From a checkpoint of a small transformer trained on Wikipedia: 55.5M parameters.
MLP neurons of a small language model. Each row is named by its layer, matrix (up: input weights; down: output weights) and neuron, and shows model dimensions 464-559. Each number is 128 + 24 x the weight over its row's rms, rounded and kept within 0 to 255.
A block is one neuron, or neurons of one layer that tend to fire together. Before each block is what it responds to, as a language model described it from the Wikipedia text at the highest values.

Description: First piece of a word split into subword tokens, mostly f or F, e.g. f(ody), f(oxes), f(used), F(ounded), plus sp, We, Se.
L2.up469 [ 95 164  79 130 127 157 168 148 145 134 115 193 136 123 122 163 148 122 120  96 135 157 174 146 123 179 178 118 125 142 112 147 141 167 102 137 139 137  96 148  92 120  76 111 116 104 144 101 117 107 121 113 165 149 170 131 147 129 131 100 148 131 108 139 153 147 130 165 123  78 142 138 139 134 112 125 130 150 144 155 134 123  78 109  92 142 136 116 123 110 146 125 146 118  99 115]
L2.down469 [109 155 122 136 107 115 156 106 143  95 154 132 161 139 157 129 136 106 128 149  96 118 130 120  87 105 116 101 121  78 135 135 142 105  97 124  79 123 129 116 137 163 150 120 146 173 172 138 114 161 131 125 131 194 149 134 116 161 120 138 117 134 117 125 132 118 135 105 103 167 102  86 133 115 192 127 119 147 167  88 113 125 108 138 134 109 161 164 140 131 149 123 116 103 161 129]
L2.up985 [149  99 113 123 132 140 159 135 126 140 134 148 110 175 200  93 137 124 131 140 140 142 135 145 116 119 108 102 145 138  98 157 161 108 153 137  88  85 112 195 151  98 170 162 132 115  98 107 142 118 116 111 178 121 141 135  81 112 125 151 132 129 149 133 171 149 184 147 113 130 142 140 148 172 114 147 153  98 134 136 158  85 143 123 129 133 106  90 127 157 172 124 133 100 106 154]
L2.down985 [113 127 157 166 112 185 128 100 118 100 101 137 126 153 175 121 121 144 117 147 114 116  95 113 135 129  91 144 102 118 173 146 163 131 160 132 105 150 105 101 167 158 178 177 119 140 156 152 134 158 137 160  56 101 121 157 126 111 136 103 157 136 124 150 113 114  85 112 130 195 108 129 140 137 137 142 124  90  85 132 118 144 125 103 147 115  98 172 120  97 117 130 144 131 154  88]
L2.up1033 [147 122 129 140 143  82 100  97 136 121 120 152 124 152 120 126 167 114 121 129 178 174 158 127 104 100 122 124 132  92 138 135 143 104 110 116  91  95 124 107 163 170 155 135  89 166 134 131 125  80  93  98 107  64 147 149 105 104 139 109 156 116 181 137 163 130 139 141 141 104 169 123 110 133 110 175 166 102 127 161 131 122 171 124 103 120 113 111 132 146 118 136 158 137 136 119]
L2.down1033 [152 114 154 102 100 126 144 124 121 157 139 158 136  72 160 139 131 137 127 118 139 102 154 110 114 101 144 118  78 101 132 139 140 132 175 128 163 136 131  67 143 128 105 109 117 144 152 111 164  90 126 106 161  94  98  70 158 105 151 156 154 112 126 137 109  84 129 141 147 159 166 123 144 171 140 161 124  84 111 117 130 162 140 120 148  95 126 114 138 140 122 155  97 109 115 131]
L2.up1688 [144 169 101 148 106 141 111 121  88  93 155 135 119 134  95 141 136 100 113 137 145 174 143 125 148 152 142 133  96 137 100 129 117 170 103 126 112 134  97 129 161 149 144 115 140 203 119 116 118 119 130 178 169 153 104  76 112 150  83 161 110 115 151 149 147 147 155 147 125 106 137 117 170 160 111 171 136 103 160 119 109 139 155 104 168 160 142 111  99 161 125 150 108 140 137 114]
L2.down1688 [163 105 139 126 148 103 160 112 130 156 181 112 113 141 117 161 121 125 109 152  79  77 127 101  80 150 115  87 127 104 121 115 137 109 138 168 106 146 115  87  96 155 124 115 130 151 144 119 148 161 108 123 129 148 117 105 122 117 146 135 172 108 127 155 142 157 100 132  92 110 128 133 158 132 126 109  88  99 107 146 159 186 140 113 132 155 154 168 130 158 123 119 132 118 147 134]

Description: The final piece of a transitive verb that takes an object, often after "to" or "which", e.g. negoti-ate, elimin-ate, commemor-ates, help, discuss.
L2.up446 [118  92 137  92 114  84 131 118 138 183 108 136 133  97  82 150 169 133 123 156 125 133 111 105 129 115 175 105 139 105  97 139 130 147 129 106 134 117 106 143 124 129 158 183  91 173 128  98 139 184 100 166 162 130 111 154 127 103  97 154 124 158 151 176 161 131 127 141 127  96 144 117 107 136 128 164 105 139 109 120 195 112 145 138 140 116 138 105 161 131  91 122 121 155 120 110]
L2.down446 [157 123 116 153  94 126 152 140 108  87 153 120 135 155 152 136 134 129 136 160 109 113 128 114 154 110  93 133 158  98 110 107 136 113 114 132 100 154 159  64 146 118 100 132 114 112 136 161 161 106 100 165 139 141 141  89  93 131 112 135 168 107 109 151 147 167 141 118 184  85 142 111 167 125 126 156 148 148 104 130  99 121 144 110 144 145 134 156 119 216 106 102 130 110 108 128]
L2.up1497 [123 157 121 131 141 117 135 134 114 131 122 113 113  90 119  87 136 123 125 146 131 129 108 149 157 143  75 156 127 130 122 123 132 146 131 115 138  93 125 110 144 160 116  88 111 135 150 128 161 161 185 143 123 103 126 154 158 135 159 145  80 130 184 142 102 115 130 171 186 124 108  98 129 117 145 137 167 147 102 139 139 156 121 123 135 134 129  76 134 136 141 150 125 148 152 158]
L2.down1497 [126 141 109 156  97 123 153 126 156 137 114 135 182 154 151 144 132 125 100 193 139  96 160 110  73 104 133 151 129  70 130 142  96 119 117 137 111 158 144 156 179 116 115 130 145 123 125 133 140 136  97 133 164 138 146 108 137 108 151 154 156 166  83 170 135 154 150 123 110 157 114 160 161 124 125 144  83 136 104 120 112 139 129 151 109 150 128 141 142 141 118 111 131 124 101 108]
L2.up1836 [128 129 136 104 124  95 136 110  94 133 131 102 148 129 124 115 143 113  85 108  93 151 139 120 190  82 133 106 102 176 115 118 128 116 105 134 110 122 119 126 145 104 126 100 107 107 129 111 146 150 159 194 116 123 118 137 123 175 133 124 151 140 125 111 129 142 118 105 162 169 155  94 144 117 104 122 150 120  92 153 159 147 104 136 125 120 163 104 138 123 142  99 112 135  96 141]
L2.down1836 [122 130 110  95 168 176 126 132 127 100 148 104 131 166 150 139 127 127  97 183 109 130 185 123 122 138 101 122 134 116 124 132 197 124 119 152  99 180 119 125 139 143 108 144 119 151 163 154 104 119 114  84 184 138 138 136 138 139 124 126 101 153 136 153 100 110 122 106  79 118 101 133 124 102 100 128 111 177 121 105  83  86 132 124 144 157 111 152 114 144 125 123 144 101 115 121]
L2.up1975 [110 138  96 114  99 122 137 124 132 136 120 132  96 104  91 168 162 119 194 145 133 136 137  94 127 121 100 116 122 138 109 145 146 113 129 123 160 126 141 101 162 123 140 105  97 139 125 135 124 159 134 128 122 130 158 145 129 106 149 145  87 146 142 136 141  98 119 135 105 142 143  94 157 132 125 193 159 149  64 144 156 159  71 150 166  99 168 129 114 138  95  97 144 125  90 126]
L2.down1975 [119 130 165 120 133 175 124 114 147 127 147 113 140 124 150 100 141 124 149 156 120  91 130 113 123 162 146 117 121 131 123 126 125 176 154 108 118 135 106 121 108 137 119 170  99 130 136 107 130 118  79 133 141 149 151 128 139 102 116 145 128 123 111 110 155 164 106 151 139 109 107 113  98  98 164  81 144 149 153  84 132 109 123 143 146 128 127 100 108 139 168 129 120 103 168 144]

Description: Short opening consonant pieces of longer words split by the tokenizer, mostly " f", "r", " Gr", " st", " tr", as in f|ont, Gr|im, tr|estles, and sometimes "its".
L3.up605 [135 129 110 123 145 118 136  94 133 122  81  97 124 116 124 101  85 122 121 136 146 114 141 126 113 117 129 132 139 121 129 146 125 136 117 115 111 169 184 123 136 111  97 166 102 139  91 114 117 132 128 138 158 165 114 131 144 142 109 107 107 149 104 157 124 134 139 118  77 114 111 160 142 126 155 125 111 121 153 102 153 141 161 139 137 108  92 138 128 134 155 113 140 114  75 135]
L3.down605 [157 135 131 112 136 109 155 142 139 119 154 152  89 133  85 110 113 109 150 162 118 122 128 119 110  98 109 151 153  94 138  86 112  94  88 118 129 134 107  91 140 122 134 136 117 133 179  95 119  78 143 101 104 163 149 125 142 132 121 133 135 133 120  97  99 183 179 114 140 139 141 108 103 151  98  87 121 133 173 133 158  82  61 133 154 142 161 140 117 124 131 148  87 120 145 119]
L3.up1711 [105 112 175 143 153 121 165 142 127 149  91 117 152 150 133  88 128 114 183 127 112 130 134 115 158 108 104 131 144 132 150 116  98 105 130 130 111 155 126 149 158 144 112  99 127  82 162 127 186 147  91 185 152 124 176 120 135 158  73  95 130 128 157 116 168 103 119 124 131 131 138 103  98  86 110 129 105 103 158 138 154 141 135 148 106  98 123 148 127 134 125 109 131 103 142 104]
L3.down1711 [183 104 158 110 153 109 116 110 105 150 121  92  90  97 103 126 154 124 129 116 138 127 132 119 133 118 102  99 115 160 108 141 117 121 125 100 122 135 125  86  87 133 137  84 135 116 109 109 139  59 136 131 127 110 137 132 108 166 101 111 117 105 116 138 120 116 175 130 179 138  95 140 148 122 164 115 126 148 143 121 119  88 135 139 125 103 101 172 110 138 160 138  95 118 111  98]
L3.up1926 [130 110 158 173 130 153 141 124 158 169 135  84 123 108 119 140 156 106 153 122 184 145 192 129 147 105 110 103 112 127  95 115 138 149 179 163  96 128 146 156 116 142 134 134 135 143 102 129 140 155 175 141 150 113  87  87 102 148 126 134  73 141 124 140 121 179 163 130 110 141  94 107 166 125 166 168 178 115 147 140 119 132 186 128 143 160  93 140  95 140 141 117 127  79 136  91]
L3.down1926 [180 104 144 173 134 115 146 115 131 137 152 121 124 158 133 119 132 123 148 136 125 128 116 120 127 165 120  95 165 125 114 155 132  64 144 132 153 109 104 114 120 163 113 108  88 140 140 108 107 143 125  98 103 139 139 137 129 140 128 102 166 156 110 104 142 149 103 120 166 143 109 137 135 102 154 132 119 122 136 116 153 130 138  99 143  83 149 116 126 119 159 110 170 170 141 179]
L3.up2240 [126 138 152 147 105 142 158 101 172 159 129 153 144 115 128 102 158 175 125 133 114 135 116 106 131 118 128 135 109 134 110 159 130 140 128 111 114 129 151 145 165 146 166 156 140 161 146 137 145 121  84 133 170 110 120 112 122 172 115 144 116 138 134 108  88 107 166 115 128 167  99 144 121 144 146  89 121 126 139 112 112 115 105 103 148 138 116 123 128 124 138  76  93 105 108 107]
L3.down2240 [158 147 130 129 123 150 145 123 112 140  91 106 115 105 149 131 109 166 150 145  98  86 113 164  81 114 154 155 115  98 156 130 131 143 142  82 139 113 153 168 146 128 144 143 119 136 143 125  99 123 115 135 144 126 112 136 138 129 139 100 122 148 160  74 128 114 123 120 135 131 155  80  99 107 114 122 133 114 125 144 132 136 139  90 102 147 141 157 158  85 163 121 128 114 189 109]

Description: Verbs, or their final suffix piece, whose subject is a work, place or thing and which describe what it shows or does, expecting an object, e.g. explores, portrays, commemorates, reflecting; also "to" after dedicated/awarded.
L4.up633 [124 174 123 132  70 138 150 141 116 171 109 130 114 145 134 166 120 118 138 127 142 119 117 106 134 136 103  99 157 131 108 110 132 107 101 131 148 119 104 118 134 112 140 140 135 166 120 146 195 109 169 138 108 139 121 169 139 102 133 121  91 132  95 161 147 136  96 123 123 152 157  61  93 127  98 132 169 121  88 138 148 179 164 149 100 123 135 144 151 127 136 181 167 155  79 144]
L4.down633 [144 112 120 105 136 118 121 140 101 102 128 130 150 116 119 133 150 155  83 116 111 114 124 134 123 136 116 125 128 154 124 156 130 129 152  98  95 125 156 157 128 112 123 136 102  94 127 129 151 157 155 139 118 114  93 118 146  87 116  86 129 165 151 154  97 115 107 123 104 128 139 144 122 140 146  86  75 155 177 105 157 150 136 154 133 146 102 159 139  93 145 165 182 163 101  86]

Description: Given names opening a full personal name, often in table cells or name lists (John, Louis, George), plus some opening pieces of other proper nouns (Ale-ppo, Caes-ar).
L2.up459 [163 132 142 132 150 152  70 126 118 149 142 120 133  97 153 133 116 147 163 153  61 166 148 152 131  78 117 143  73 135 166 156 176 108 102  80 145 148 117 123 148 121 109 100 175  95 114  70 131 153 170 125 140  89 144 124 168 159 162 142 104 132 150 105 128  86 113 101 175 126  88 109 137 116 110 109 122 138 146 120 150 179 113 156 106 175 117 122 138 131 135 143 137 141 133 130]
L2.down459 [124 166 126 125 150 172 119 117 116 113 118 120  99  94  37 149 135  88 112  99 126 157 180 122 152 103 117 127 113 152 108 131 101  89 104 151  92 149 106 119 135  76  54 137 156 133 140 158 101 101 138 151 124  90 106  88 152 136  96 122 160 153 146 124 118 164 125 134 114 118 151  80 129 122 125  72 142 152  96 110 137 108 115 125 117 132 138 146 167 138 112 173 130  91 144 146]
L2.up792 [146 129 149 144 102 174  78 123 132 129 128 115  79  85 184 137 122 151 111 110 139 124 124 102 147 104 107 112 134 103 130 156 167 133 127 136 151 121 109 136 132 117 128 115 152  95 131 161 119 116 132 137 144  96 116 150 161 142 146 124 115 166 160 139 149 124 129 109 151  92 101 177 102 102  94 172 160 120 120 121 148 161 107 118 149 180 114 144 139 137  88 111 178  92 130 125]
L2.down792 [143 134 147 136 137 136  89 117 137 141  89 149  97 131 115 140 118 120 158 112 123 162 133 146 144 129 122 129 121 140 119 120 111 122 118 114 130 122 136 130 109 104 156 136 109 133 100 144 151 123  71 170 123 117 162 162 157 122 155  64 144 159 153 155 114 165 104 102 137 186  89 124 143 108 148 119 135 103 127 122 132 119 140 171 149 102 172  97 131 103  98 141 109 127 113 143]
L2.up1190 [126 165 120 148 110 121 102 119 137 133  96 114 108 127 165 117 167 126 118  96 122 147  90 121 126 102 130 116 158 109 132 144 109  94 128  94 182  99 114 136 127 132 125 134 139 139 113 159 169 111 119 131 148 107 132 133 127 152  86 161 109 135 157 161 157 101  87 117 117 152 137 150 129 105 159 176 114 136 167 137 175 136 147 123 132 123 109 107 149  97  74 108 158  94 127 167]
L2.down1190 [147 138 130 177 136  98 124 126 143 122 110  93 121  89 104 105  93 140 174 116 143  95 114 142 140 122 128 157 157 147 129 121 125 141 164 121 157 133 138 164  90  97 131  82 108 124 136 110 134 103 137 140 111 101  91 158 194 127 106  78 121 155 141 113  97  93  98 147 174 170 112  99 120 121 143  68 148 116 128 137 127  80  93 146 139 160 158  87 124 153  91 123 115 136 138  84]
L2.up1922 [119 126 116 127 118 159 144 125 130 116 153 144 110 105 159 112 140 114 108 163 169 112 117 114  90 112 124 109 121 147 121 135 117 128 161 110  99 152 112 171 122 117 143  82 112 167 102 112 118 157 135 135 129 151 128 144 120  97 156 115  81 119 120 132 154 109 138 104 138 124 187 150 111 147 115 158 112 127 137 159 130 121 116 102 130 135 106 104 121 119 121 132 149 120 151 117]
L2.down1922 [128  80 136 116 134 122 141 139 112  84 134 107 160  91 158 149 136 121 149  93 110 109 164 100 151 124 186  92 128 131 143 135 132 115 121 109 173 123  99 105  88 161 130 136 152 109 136 150  96 107 133 128 113 109 102 139 130 155 145 135 118 146 101 111 132 127 175  93 163 180 119 106 161 148 134  95 127 150 103 144 154 142 107 101 179 121 149 137 109 128  90  73 128 135  99  93]

Description: First token of a person's given name starting a section title, table cell, or list item, as in "= John", "| Robert", "- George".
L3.up149 [138 111 123 140 119 152 118  97 126 142 154 131 117 101 101 136 145 164 127 107  82  87 148 153 132 117  69 130 121 126 124 172 104  89 127 152 121 149 110 136 113  81 146 132  87 140  76 133 117 117 114 132 148 101 139  60 116 166 150 136  78  92 160 129 101 101  88 157  77 105 145 160 147 148 109 109 103 133  74 113 128 128 113  43 109 174 129 152 147 123 158 158 129 153 109 107]
L3.down149 [131 138 101 157 157 146  96 143  95 131 108 134 159  73 110  89  88  80 130 106 140 120 129 128 174 132 107 112 144 122 126 126  99  84 141 150 129 162 160 129 107 185 139 134 102 139 153 120 175 107 135  78  91  81  89 149 128 136 103 113 137 107 119 138 117 161 122 103 119  98  99  96 166 150 122 116 164 136 134 111 128 128 145 135 146 136 119 109 137 104 133 110 108 115 147 141]
L3.up553 [122 102 130 129 105  97 142 115 151 152 136 136 143  79 154 135 122 117 117  75 117 123 137 137 133 152 120 153  90 127 140 124 115 158 109 102 149 107  87 117 130 103 152 138 126 104 111 110 134 110 106 134 162 151 109  97 105 119 118 142 113 133 132 150 135  91 131 132 126 140 123 151 141 113 111  94 139 133 115 113 150 143 148  93 131 156  98 107 131 141 134 112 121 167  88 103]
L3.down553 [160 124 133 145 151 167 125 111 128 147  65 106  93 139 106  72 131 131 110 123 147 184 143 156 119 150 141 132 149  81 122 130 107 118 141 116 127 133 139 148 157  86 134 127 106 107 122 124 163 112 132 124 114 138 128 151 135 163 137 100  88 153 176 122 134 118 105 121 139 165  94 107 119 135 146 158 107 141  94 155 116 107  86 103 141 113 131 113 119 127 130 116 173 152 137 111]
L3.up1291 [126 130 139 128 126 139 113 123 149 140 107 157 127 187 172 117 121 117  97 139 121 137 137 124 132 117 138 102 135 167 159  91 142 164 132 114 177 108 140 131 116 116  96 142 110 142 127  95 134 123 110  94 149 121 154 124 147 136 143 103 107 137 137 178 119 135 127 131 148 124 180 156 138 111 115 152 124 163 173 138 124 134 105 137 177 173 108  99 126 119 124 108 124 116 103 140]
L3.down1291 [206 123 138 123 117  94 118 133 103 130 122 131 149 108 117  52 134 120 144  76 117 140 116 186 110 144 144 165 158  85 108 136  97 124 127 130  97  99 147 111 120 110 135 112 131 147 123 140 122 126 160  93 125 184 159 180 106 172 161 129 142 132 107 140 130 124  93 147 143 161 103 125 113 110 131 125 160 116 141 145 110 125  76 155 133 143 132 103 122 132 140 118 115 165 148 102]
L3.up1873 [118 121 149 129 105 139 100 128 123 137 188 115 129 106 131 132 102 131 122 125  91 130 107 122 153 107 116 148 122 145 157 115 149 118 119 148 194 168 103 105 123 118 133 162 157 147 111 168 117 129 168 132 136  78 154 117 154 156 173 111 109 102 110 140 102 104  96 134 120 139 134 120  96 124 104 139 160 134 170 116 155 163 143  99 121 145  83 115 104 123 125 130 145 127 100 161]
L3.down1873 [161 134 113 131 116  79 125  70 170 145 142 127  95 105 141  78  85 107 121 135 155 174 124 151 148 143 137 125  96 158 102 117  98 106 124  93  90 108 122 127 109 110 112 115 131 130  86 121 106  90 120 162  98 158  85 112 152 116 144 134 132 157 145 164 123 147 101 139 111 156 124 125  97 117 129 130 132 122 103 115 165  87 133 156 129 160 119 146 129 128 130 126  94 133 133 148]

Description: Final token of a verb, mostly -ing gerunds and participles, coming after "to", "for", "of" or a comma and before its object, as in "preventing", "leaving", "killing".
L3.up1207 [117 139 106 112 131 131 144 133  98 125 143 108 120 108 155  93 104  98 174 121 145 130 135 155 165 144  93 135 144 142 100 117 158 148 127 137 122  91 110 108 119 151 160 128 151 117  75 146 108 142 143 149 130 140 124 163  92 164 143  98  93 135 131  72 127 127  95  99 102  94 138 148 133 110 120 143 162 116 112 112 135 124 116 118 163 126 129 121 123 132 117 137 120 114 111 109]
L3.down1207 [107 161 110 143 129 140 147 154 115 117 109 159  98 152 134 128 159 146 117 153 102 170 115 123 124 150  63 140 114 129 120 143 123  91 161 151 141 124  97 145 113  92 124 111 112 108  77 153 156  69 117 119 139 117 121 144 139 131 143 117 196 108 118 168 115 121 129 150 196 154 156 118 127 172  81 111 103 137 114 127 136  98 112 135 120 100 109 162 179 152 148 170 142 123 154 142]
L3.up1274 [133 141 133  81 112 132 135 134 138 111  99 134 120 169 105 121 152 125  91 138 162 128 107 113 147 158 132 110  90 116 145 161 118  99 149 111 138  99 122 157 139 116 153 129 140 114  65 124 135 154 194 120 111 127 102 184 162 162 148 123 107 137 114 121 141  97 145  91 133 128 126 117 129 141 118 161 154 164 133 177 132 159 110 133 139 147 132 151  89 116 117 104 113 148 106 134]
L3.down1274 [132 156 125 117 125 117 161 152 117 127 112 176 166 121 138 164 120 135 139 126 169 133 163 107 109 128 107 112  80 103 121 138 141 157 132 106 141 111 122 111 120 102 127 137 125 123 117 178 135  78  95 118 149 154 137  90  89 140 116 147 160 143 133 152  94 142 111 163 118 134 141 134 159  95 109 116 129 120 170  98 156 106 169 151 125 166 145 124 150 159 113 146  98 113 116 125]
L3.up1482 [112 150 120  65 139 103 161 171 116 136 145 151  68 135 126 121 123  99 141 105 105 106 107  85 166 139 125 103 133 150 191 128 123 102  95 168 142 101 108 128 148 140 139 103  96 141 106  91 112 175 138 133 144 101 131 145 150 109 136 143 129 109 149 153 161  98 106 114 134 161 136 126 122 149  97 148  92 131 127 152 163 121  68 140 155 122 156 135 128 148 136  99 129 137 158 152]
L3.down1482 [147 141 116 121 104 166 128 118  98 112 137 105 136 140 133 117 127 149 115 191  73 130 122 105 138 116 180 145 147 131 117 155 132 121 171 117 118 146 120 125 146 144  96 112 110 157 122 139 117 131 134 163 111 150  91 167 145 114 128 124 121 129 131 128 111 146  97  99 138 128 127 132 145 127  83 108 130 119  79 126  95 102 158 137 144 156 127 113 144 147 117 144 133 122  89 186]
L3.up2060 [123 143 128 138  91 147 166 155  95 111 100 158 114 125 147 128 160 122 106 139 173 141 112 120 158 122 137 114 112 127 112 133  99 123 122 110 135 105 111 119 118 120 118 126 103 132 109  96 167 152 161 157 111 117 155 124 137 160 111 137 131 118  90 128 139 108 136 121 149 145 148  83 119 128 126 123 154 103  86 170  91 163 107 150 131 138 140 114 115 122 136 139 175 143  99 171]
L3.down2060 [142 150 127 155 147 116 169  80 167  96 163  96 166 158 148 114 127 148 134 159  93 132 186  93  96  79 116 146 126 113 124 118 144 118 131 122 102 175 129 145 161 138 113 148 105 140 143 131 121 129 100 104 176 189 185 140 113 120  93 126 138 152 121 137 133 143 122 139 106 134 113 159 115 115  77 130 119 136 129 122 112 109 152 161 135 167 134 155 110 163 125 112 153 159 119 121]

Description: Given names of people, whole or their closing word pieces, often after "son of", "wife of", "King", such as William, Herod, Aeneas.
L4.up2107 [134 127 145 144  68 160 169 142 135 145  98 155 157 103 154 157 169  95 140  70  96 113  76 129 127  85 138 117 151 131 164 175 114 143 122 115 141 147 142 137 121 128 108 113 133  97 122 155 128 132 128 113 129 105 148 176 118 147 121 110 127 144 179 154 157  84 123 118 145 139 115 151 131 150  95 118 134 159 144 123 141 134 116 145 148 201  82 168 103 113 106 130 154 113  92 183]
L4.down2107 [191 155 141 154 110 130 141 135 118 127 126  97 127 112 138 106 106 118 153 108 129 128 132 129 129 119 142 124 103 131 118 141 108  85 135 108 103 163 155 107 121 120 112 160 100  95 121 124 138 121 131 172 130 153  97 130 132  88 154  97 107 117 124 144 116  82 147 122 128 167 140 159 134 112 115 145 139 137  95 111 141 107 122 124 155 143 179 107  97 160 118 100 122 128 167 116]

Description: First sub-word piece of a word split into tokens, mostly "f" (f-ate, f-lesh, f-unny), also bl, exp, and sometimes pronouns he/they.
L4.up1272 [110  81 112 146 115 127 119 157 151 173 180 159 130  85 110 133 172 106 103 126 157 130 112 130 125 152 137 197 122 131 118 120 136 107 126 111 126 113 101 134 137 137 120 137 110 171 185 117 103 118 145 115  96 131 127  96  85 130  99 125 152 104 147 173 148 141 107 124 142 132 170 100 135 211 158 115 129 115 162 133 107 155 173  96 137 137  95 148 104 118 139 108 138 124 120 112]
L4.down1272 [150  94 135  88 141 104 141 114 132 111 116  86 128 132 131  85 123 118 159 143 102 114 118 107 118 150 105  88  88 127 160 121 105 101  77 126 137 115 147 117 113 144  84 117 131 199 140 136 108 115 143 143 155 170 117 128  63 130 148 152 139 147 113 129 160 175 131 110 170 164 114 102 151 120 129 149 167 127 156 130 121 147 139 128 143 117 122 124  89 129 144 135 154 192 119 139]